{
  "head_dim": 128,
  "hidden_act": "tanh_gelu",
  "parallel_block": false,
  "init": "normal",
  "init_std_down": 0.00275,
  "lr_mult_up": 1.07,
  "lr_mult_down": 2.0,
  "decay_fraction": 0.677,
  "batch_tokens": 131072,
  "max_seq_len": 256,
  "doc_mask": false,
  "train_tokens": 845900000,
  "dataset": "wikipedia_en"
}
MLP neurons of a small language model. Each row is named by its layer, matrix (up: input weights) and neuron, and shows model dimensions 0-63. Each number is 128 + 32 x the weight over its row's rms, rounded and kept within 0 to 255.
A block is one neuron, or neurons of one layer that tend to fire together. After each block is what it responds to, as a language model described it from the Wikipedia text at the highest values.

L2.up442 [142 163  36 145 140 129 114 131 159 138 203 111 165  61 182  72 157 117 155 226 113 148 101 114 125 121 170 116 154 157  89 102  69 126  92 129  86 127  90 144  96 138 174 116 127 137 110 143 125  78 141  46 149 163 176 114 120 108 140  58 128  90  75 128]
L2.up721 [158  79 109 168 167 126  66  62 180  21 128 154  98  97 120 148 108  63  77  88 130  94 115 102 122 121 129 141 128 139 147  80 141 203 150 136 148  66 132  83 126 124 175 169  96 146 123 167 182 144 153  58 146 180 109 151 106 164 128 134 139  95 122 123]
L2.up856 [116 116 143  62  94 117 117 129 113  94  84  78 147 113 115 119 167  59 146 111 124 138 134 132 114  89  80 117 184 123 169 136 167 142 161  84 156  89 119  80 115 102 165 139 196 115  94 109 142 128 124  80 129 113 181  97 160 134 132 133 164 131 121  98]
L2.up1105 [158  57 127 134 124 156 134 112  78 117 118 134 152 114  96 109 132 155 137 145 172  99 127 129 111 134  89 150 171 149 128  82  69 178 116  98  81 177 124 132 135 133  71 146 130 121  91 107 100 142  71 105  94 165 135 159  64 141 104 108 121 108 106 142]
L2.up1180 [168 166 115  84  69  46 122 114 176 126  61 146 120  94 131 165 180 120  79 106 117 165  90 104 144 120 146 151 143  95 104 160 165 154  83 128 102 144 140 126 115 119 107  89 117  84 161 140 171 164 115  86  72 109  91 106 170 137 166 221 138 113 124 130]
L2.up1215 [149  73 134  81 153 147 175 170 161 181  94 156 129 189 122  98 120 109 109 114 185 114 116 197  95  75 133 130 109 162 135 155 115 150 176 164 102  77  87  90 154  99 176 153 133 105 181 162 105 147  92 153 137 109 157 118 103 130 173 133  89 132 148 127]
L2.up1379 [170  61  57  82  82 142 101 173  67 149 111 108 168 171 143 168 192 101 134 138 160 155  95  99 145  96 134 136 128 109  98 108  80 149 120 147  70 113 166 174  79 170 141 109 171 151 159 122 157 136 127  68 100 146 123 190 159 141 100 169 108 184  67 140]
L2.up1453 [177 108 172  81 127 157 166  93  86 143 132 122 170 133 136 141 167 151  57 115 185 107 187 112 154 102 109 153 139 145  85 148 111 131  87 117 118 113 134 134 144  88 127 118 174 109 122  96 172 185 164 105 107 121 179 157 117 116 145 129 113 115 162 152]
Mid-word piece after St-

L3.up104 [107 111 135 151 115 120 150 116 129 184 144 122 145  68 101 105 163 119 129 162  92  91 148 109 122 135  52 152  93 183 133 103 116 113  73 134  91 163  77 137  97 196  54 139  61 108 143  74 140 177 139 159  76 148 139  97 184 137 128 112 119 178 132 172]
L3.up608 [107 120 122  75 120  92 108 193 111 152 118 104  88 201 174  75 173 186 163 122 133 168 114 211  87 133 138 134  69 124  56 122 124 178 148 173  98 147 165 140 147  78 101 106 151 117 183 119 134 108 111 152 120 104 109  58 181 141  93 191 163 175  92 106]
L3.up729 [154 154 150  96 137 147 153 143  85 178 125  38 100 145 113 129  79 175 121 100 140 147 105 186 124 115 143 226  92 167 144 130 104 142 139 166  60  75 111 169 195  69 148 160 142 141 117 125 110 148 112 130 125  67 152 150 140 159 107 138 110  80 138 150]
L3.up1534 [198 150 109 124 114 149  93 144 100 192  91  83 178 129 139  92 164  84  87 113 115 134 195 133  99 153 141 224 123 149 143 138 124 139 123 211  34  53 105 177 160  48 113 167 135 135 119  69 127 120 155 137 124  94 134 106 165 152 112 113 145  85 156 109]
Person-role noun endings

L3.up808 [102 113 195  91 206 106  95 131 170 143 177 162 164 174  85 110 158 140 133 140 136 150 107  18 195 142 198 111 132 141 109 196 127 126 121 115 174  75 187 194 139 106  66 132 187 140 177  95 126 180  95  85 166 158 118 121 133  97 110 112 148 145 107 104]
L3.up1031 [ 86 141 125 141 193 117 107 124 115 127 129 133 112  94  63  96 125  94 124  93 105  86  61 136 243 139 158  87  91 144  93  92 162 130 197  94 146 140 121 114 196 161  77 124 114 171 133 140  74 158  99 124 157  90 120 128 101 106  65 151 122 122 161 114]
L3.up1108 [122 119 119 128 131 153 108  80 121 116 185 163 108 120  91 136 135 136 141 106  68  94  93 149 154 151 144 147  86 138  91 126 161 183 184  57 164 162  80 183 133 153 166 133 136 152 125  96 113 177 175 110 109 112 104 119 114  99 157 139  92 139  91  76]
L3.up1337 [ 85  98 164 134 181 124  84 173 133 158 195 150 126 101  79  64 125 142 119  78 104  87 165 128 154 214 133 127 119 182 152  79 160 124 129  44 133  87 118 168 167  91 142 108 157 171 162 121 174 129 125 138 204  60  94 188  75 121 109 205 106 192 134 128]
Adjective-completing suffixes

L2.up171 [102 104 139  40 136 106 115 148 205 132 125 169 105 121 141 163 152 137 108 118 138 120 137 124  85 184 152 140 142 114  88 178 112 110 228 155 145 164 115 142 170 144 147 161 112 104 153  93 118 124 113 116 152 187 130 146 179 119 107  93  86 162  86 127]
L2.up769 [120  97  91  98  93 160  65 148 156 131 120  99 104 123 130  87 115 116 120 128 141  38 166 132 128 177 179 179 140 125 151 117 163 165 132 142 126  83 132 163 152 123 133 153 119 163 172 136 101 105 134 199  73  98 144 122 165 122 154 123 154 144 159 128]
L2.up912 [109 112 115  80 150 104  66 155 148 172 161 146 106 118 166  96 190 117 128 167 135 101 161 124 142 155  96 121 119 100 191 116 167 112 132 115 145 120  88 149 151 116 132 133 122 128 148 168 145 110 119  84 103 176 147 159 114 158 131  72  90 173 129 164]
L2.up938 [146 103 148  98  77 108  95 178 126 102 132 102 102 137 183 147 145 166 102 108 114 188 133  99 173 206 120 119 154  90 105  88 127 120 142 115 151 147 146  86  48 164 136 157 102 160 145 104 135 165  85 104  77 107 160 123  83 132 122 129 107 147 151 109]
L2.up1022 [ 84 153  78  80  67 124  96 121 100 127 186 146  93 167 138 104 135 166 154 137 172 168 176 165 133  99 136 127 109 125 174 131 102 140  96 174 114 161  90 110 181 128  95 139 114 100 145  94 102  95 125 126 111 136  94 151 174  67 122 147 132 106 126 213]
L2.up1287 [105 141 107 109 140 140  99 127 148 108 161 134 126 148 150 136 124 121 149 137 133 153 118 130 138 102 129 124 187  84 139 146 166 143 209 142  80  69 115 125 127 124 123 142 160 142 150 143 121 115  91  51  95 126 148 115 126 135  96 129  96 184 187 109]
L2.up1289 [ 68 122  99  95 149 111 131 132 148 101 165 198 137 188  54 108  23 168 102 112 135 164 131 107 178 112 104 155 165 129 156 104 210 164 179 168  90 127 163 106 167 133 154 127 171 128 139 135 140 122 109 134 125 150 116  43  99  96  97 132 179 124 133 187]
L2.up1423 [192 217  98 102 107 118  83 199 127  46  98 148 164 171 174 112 152 121 144 125 128 178 136 178 120 136 134 102 134  77 133 147 129 114 181 107 137  89 126 136 155  70 100  79 158 168 132 148 145 136 206 113 214 129 115  78 114 123 123 172 105 143 179 178]
Word-completing suffix pieces

L4.up1048 [ 82 134 103 187 159 149 170 109 144 118 128 116  70 127 108 111 126 124 162 132 143 163 146 172 125 124 110 155 103 109 119 153 107 135 125 121 113  89 105  96 111 155 129 113 163 126 166  91 119 117 134 140 147 129 138 121 149 124 117  98 104 189 154  58]
L4.up1312 [119 121  69 142 167  61 110 126  78 159 153 172 128 144  97 147  82 117  82 171 114 148 133 142 132 120 124 116 114 150  87 122 232 129 144 112 146 159 140 151 137 102 119 160 109 155 210 149 116 118 142 147 151 152 137 179 113 100 120 158  91  98 136 160]
Size and degree adjectives